MLP neurons of a small language model. Each row is named by its layer, matrix (up: input weights) and neuron, and shows model dimensions 32-159. Each number is 500 + 25 x the weight over its row's rms, rounded and kept within 0 to 999. Numbers have three digits each.
Before each neuron's rows, "fires on" lists the tokens most often at its 100 highest values on Wikipedia text that the model never trained on; "fires after" lists the tokens most often just before its 100 highest values on Wikipedia text that the model never trained on.

fires on: "5", "4", "0", "7", "6"
fires after: " ", "5", "3", "6", "4", "2"
L8.up911:510537486517506536450535516532513516487474495460463525490490520491546538481492518519483542475490513477525502460472519558523492521500506459504506501524474505514441509530493510486462465499487513463484502477518481492436491482467502505513487471543532471538484518495522498487489537465510543550503526481542498450508535495506498509456490452498480530485469457492522456468530519535501474532518

fires on: "\n", " of", "0", "9"
fires after: " |", "2", " to", "1", " would"
L8.up862:480488489453482468486476521501458553492489505530516530504504486506481484504473520497464491491521521452474549494479513476501477541530469497505524459472519488493492524485461508464513484456510534537507455533545483520493506490489497485480483517527515523465501494479487493554472491520498489500483477473520444523489469538473535501499499524467457489488516456531515550524531521502483531509489

fires on: "2", "3"
fires after: "4", "2", "8", "6", "3", "0"
L9.up248:500497498468531504474488493523526492452571526453495511523507509533508500518483551521483525513498509437504488491490510528507512537473479516500527471540467544512529484502501488447444534546516543502515521496516561515501479469493495513497512489519503486502548503437498479542501532484475554544532475525495474465497548502469492517456543526499481510493539506482495509503537503461521468479533

fires on: "0", ":", "1", "3", "2", "4"
fires after: "0", "1", "2", "3", "4", "9"
L3.up307:456578499520542545505525480536553545491451534475479493484480514493462457490512479505492522500484496459477469468518517524537505483537478511481517468514509509504491468530496518508488497557498554491467509504491522497478485462510521486488510460531495499508481497476476508498509545482453528476487520526479526471514516477509500497529504434561505481486541496468507506529516494487484512472483

fires on: "2", "or", "6", "r", "4"
fires after: "2", "0", "1"
L8.up291:516565499454508495492466493532491527462469506478487519507483494492487495495502505512489525471494499471526486522464529512503514559505526520527486427484543481478508524507514513478489541503472521512518511524511540500522475468515511462460538493538511520480508514464489504493490566493485524488511474490521540463477469484469531488472463482514498463499523520521524509515494483504470515504506

fires on: "0", "9", "1", "8", "7", "6"
fires after: "0", "9"
L8.up274:529488478467504519452513486493499494499480521504500529532493506537485514471481551480484452526481517491498515506467533442519459511507503471483521486480521484478489503529474479495518504483515543488517546504502517495528493516495511539507517540512481513548488508509487497459453528473493511516504488454519514548490464458498489487473451500512507544520493564486535503499492541435504504520513

fires on: " ", "-", ",", " in", " |"
fires after: "0", "9", "8", "4", "5", "6"
L8.up823:474532460455530544487475555542479518457500511444493508493537511443486477479467507511480508520514497460494496477500549532531507485527489531488500499503506511491528512545488533485500528532507521509505486489506549504474488509502505493443487507543507444538511476486550485495505536438444538490522523522522489510478508507519491518532483486531487532464529466502483492515514481491462494513506

fires on: "0", "9", "u", "or", "\n"
fires after: "2", "8", ")", "i", "0"
L10.up148:483521499473491531487492502553481507483478459472497496523469536510510515494537511522511479504518522469496492519530557451525474496562510471536504483475495492494476507475492473446501491484495512486483466513552503519534519492465491504503538491526523517453543533463485487477496532454471455563481521507515472503470454515501505488490455526503489571477497470505519549507530486457468495513494

fires on: "2", "1", "3", "7", "4", "8"
fires after: ",", ":", "ju", "ly", "3"
L7.up990:478493504475502499533515475495485524476513498491466498491478521555541485525512523494540466511502489509515517479469516458503482531539504485504551464469519484486517467501511528499530528539461508508482489531452518484542447498435517467491482514519490540496515509523502479480486487522484498475473524493507488476469503485514496545541521479523500539481485515508487536522508488487460462448513

fires on: ".", "°", "4", "2", "3", "8"
fires after: "4", "3", "2", "9"
L8.up610:519548477523514509485481494553483494459509439472474474514514505449524503483502518477473520492535510476512475514521487532503483489503509538490511468483485507498452506517507494510529523540505506492510498546504520554481480495513513473484505497548546486497494475462501478517481562471481534525510518541516470492504535491512490529486509487510483538454529470498535476522506514487486502518512

fires on: "1", "2", ")", "0", " +"
fires after: " ", " m", " |", ".", " mi"
L7.up954:482479521519536466480514478466452503498517510477509496517502492513526474522535484514442520506517501447524479460463525458516492598534497465505474478490528529502471478486472501513512520517520527492470517500526489496527492500485494495492551488533519452478463505486495480499560483538474484486507462500517445526467538491510521465466529463491509508499521496475488544488489522512456532518525

fires on: "|---|---|---|", "|---|", " a", "|---|---|", "ram", "rit"
fires after: "\n", " was", " is", " Pi", ","
L7.up255:517488466497523498507533517502513508504486463545510535475458501482498571484573483495516494468487460513510482521506505512503516538494487463534515475496505485431512524493486512468480462490538502446466487508498512525514509518507525477475470505480498471553486506499514505455455509517542466453512497537505515507503473535518499491533507496510547489499524494546519513497515540503468491444463

fires on: "0", "3", "9", "2", "d", "8"
fires after: "0", "1", "2", "6"
L8.up468:485553453483466486517518494537506576484525512502477505501462520540500538474491513495457490483473536465535515494527515538513546524513477541525509503499491495485484496537500486414459542514511509493474502517527509503517500454511525527473481447541511487463501530485490485495506561469471520502463508512578502525513484491508516514475523469525481467490532497469457512501487524497499494541516

fires on: "0", "5", "1", "3", "4", "2"
fires after: "9", "8", "3", "6", "2", "1"
L9.up183:487563486491510494493517486568483553502487505473439509498498503508468522506510508508451533487479537493519489511484529521526488524504514529540545490455488498497446520492480465486492494481527527512491505488532561517494463465513461532454485457519522517459499484485557498498505559482470549484491559537541481531450510536493495503502462444511503522478506472509521500505502488501471482513499

fires on: "8", "9", "5", "3", "0"
fires after: "0", "1", "8", "9", "2", "3"
L3.up207:494519469439470483481501479514511522480508534521449478503474474513493520496513515507485507489476550454489500498451551554509519475513479498512507488498491496479464463509523486514507497519517542483476513561520479497487481476477518495513490485521511526508528505448510498477454513475495512514510521481553543480532503477515485507493534479546511500467513482508523526483532532497512479473498

fires on: " ", " c", "i", "b", " Canada"
fires after: ",", " of", " Har", " April", " May"
L10.up173:529470516442499533494488487526460502484490514488477487508555498497534487501503535502497488472529499520467516480468547475507520510544531508501505476493472473495559534510466562482481494483502531494516556504507523504507472483488504538497477482542483528489472498483540506496539463506479493489534494476491511490472502518468516476510531505506499498497472499545492519476529496471515472520494

fires on: "-", ",", "°", ":"
fires after: "\n", "2", "4", "3"
L8.up879:570478485497499463479481500553508469421513479468490546506507497456478517482512509507494472517515502494510485558527533529512476466497495507528521511466475467478460513542522507527499542515529492480545568481489516532510483459507506492506526501537526508532514493470533482449480529499478520544511522535527508468458488455472472466538476459518504495469523501531540490492515488501490471500510

fires on: " ", "1", "2", "6", "5", "-"
fires after: " ", "6"
L3.up19:521468511507490536509580476537511493534512497532516478500486501492451469488505455498482503562476511472505514522477491459541532498495498459550464499502499525475543497494469481534474511486481501501489498496519558497547514508485436473499528506517505477532481539506471490502499519532488471462486509512529507457493504478463485439514473516528522476494509498503488508529521510498499551482498

fires on: "0", "5", "6", "8", "4", "7"
fires after: "0", "5", "1", "9", "3", "7"
L9.up757:510538468507493500480506464539487559497523484451455504479490519517505546509517485518463502475481527510533515503473506525494498492549500554515519459487514472481463486538479502498475521483534536485492491496531544496474440473499519549489511476533531481458497488497516493503510517475458575495509584501552490513501530533527542517511508481544497554448515483503501506463493518491472527489506

fires on: "0", "1", "7", "8", "5", "4"
fires after: "0", "1"
L8.up95:471505507474521490464524513506499537517506511501508497514449498541486517470508507486488482528478529491507564506477541478540514488519512503508495474500525467472525504502498455512535477520515546490460495542501494489528509495519513473502493489500521525539473511508481488480465535505482500505470509461533501482498485484488504496474499490535512516528499518510489522491501500472500507519480

fires on: "1", "0", "2", "6", ":", ")"
fires after: "0", "2", "9", "1", "6", "-"
L8.up922:457578493515481497469518461513502521472501533484452528514510532541445492475491510477479511486534517476525506501539488467523513493518504484466494490482495498511518495506492489472505499498506488460529484516528534490479469468513495488541508455536510536452501504473498503491522555491463546523469504513511509499494502439490472532520475486559472520527520487534547489502479501510472488526497

fires on: " ", "s", "a", "4"
fires after: " September", " May", " March", " in", " April"
L7.up33:560464538500520493529514525513475539492486481513471504512493484518433501454512482452497492517483536479498494517535511486506477495465538523495501442459496453505520556517493538493483511504478495510492466485451510497553457489505480519499497489540518484503504542457507490528511506502475497498531531459506508493527467512503482479483538474457499507486497500496500499485525477491516480519489

fires on: "th", "rd", "."
fires after: "9", "8", "5", "0", "3", "7"
L8.up473:468550454496500524488481477532496496472506486486444537490518523496476495484506521478510502496498565496487489499525565522533470532501530538499520480518497507484471498504473497449493521554525537511516496514515490515489480500531481484470538466531496497514463524487499502470456553471474529521509490483510512487486503468535506502503541492556483533495499494479525460511518521526508526476517

fires on: "s", "0", "6", " dis"
fires after: ".", " was", "0", "°", ","
L10.up853:508503521457440467477523503545481532499499521533496434516484511523486506492526484466455508499474566461507524519513498447517488542533545499527506466513495507500536516533515500504507497459476500501504496493507488490528447500497463488530510509532527545463550536472474485538521480486508513539488504493560486500503469487523482460507549529476540545476534495517489531462511503482488497481484

fires on: "0", "2", "3", "5", "8"
fires after: "2", "0", "4", "5", "9", "3"
L8.up44:504497473435512491515510496499514501456501528495482507485487478545463495450479508517503462515505440525483532501484526476527500515491546495484468496527554503481491462523522503500465554506488495471488492478503475495504451488514515497515506515526518457534524456467486498498491510534506500523542516473508517484482515502488497488536444525504498538490512536487509533493554512479469492467488

fires on: "\n", " be", " "
fires after: " |", " can", " would", " could"
L7.up820:499518528528533501485461500515471542475490459476498506461500452500516462505477573504443476472518502474524528501492548459511482554560481486494535469514499478504478499488484514481513497515485481528505490539490509502507535540472514474495523506513500491437515488494483477528521497494492490502495479495527472484464511552495492517487543472529456525515532517504436500491490511471445504473574

fires on: " |", "n", "'", "de"
fires after: "9", "2", "ber", "7", "8", "5"
L8.up586:507492486484525538456478483536516498490541498483477484496542545487460468491493478512463503510504501469511469523489506512512485483533500537502513472486498512511486494558495488493518521503517531488513509484571552540488466488511537483463535483536534479514456486522495503454467519471432569505547534529513545478491495489508522482520486489533522536466510473539511489480540483490479485522485

fires on: "-", " ", "6", "5", "th"
fires after: " ", "6", "5", "1", "-"
L3.up135:527506523524515542472540498546526495511483509516488488510504521503473457505516457510493528520463508469542514478450499499539522503510475491490484495507507501494478500539514460513495507494483503494528534505510578501511535515482499478538521478516497463497448521468509497514528526475469486540507486491515503458488510483479492470494477488516473471506482472505494512517500541524500559488499

fires on: "3", "4", "1", "8", "9", "2"
fires after: "4", "3", "2", "8", "0"
L3.up58:551505463501485527498488535505479535473549511512452469468467486515517513490491506505514491505484517486487529504455487525497533482522517514535553500466504521474489467480495486525459504510509514509522494510528485506521495464465490489512486507524543494515527516494525492471448485510465514514532524507529486465463536486538508507478512483511487520457497501497486518463524523479505442494531

fires on: "0", "1", "2", "s", "8"
fires after: ".", "hi", "ki"
L7.up362:486467469434506482462532469491488490486553512489470480540472491531554497511479514512511516491466472479531554477494525494531509548537539465499551509472512493470503485508476495497498488507531534506496470484481491484539448488482462499491540506515539485501506453461532469472507473541474496534502550528546476477500497528541492500494512525496555524443468481537533555460536518485534474529526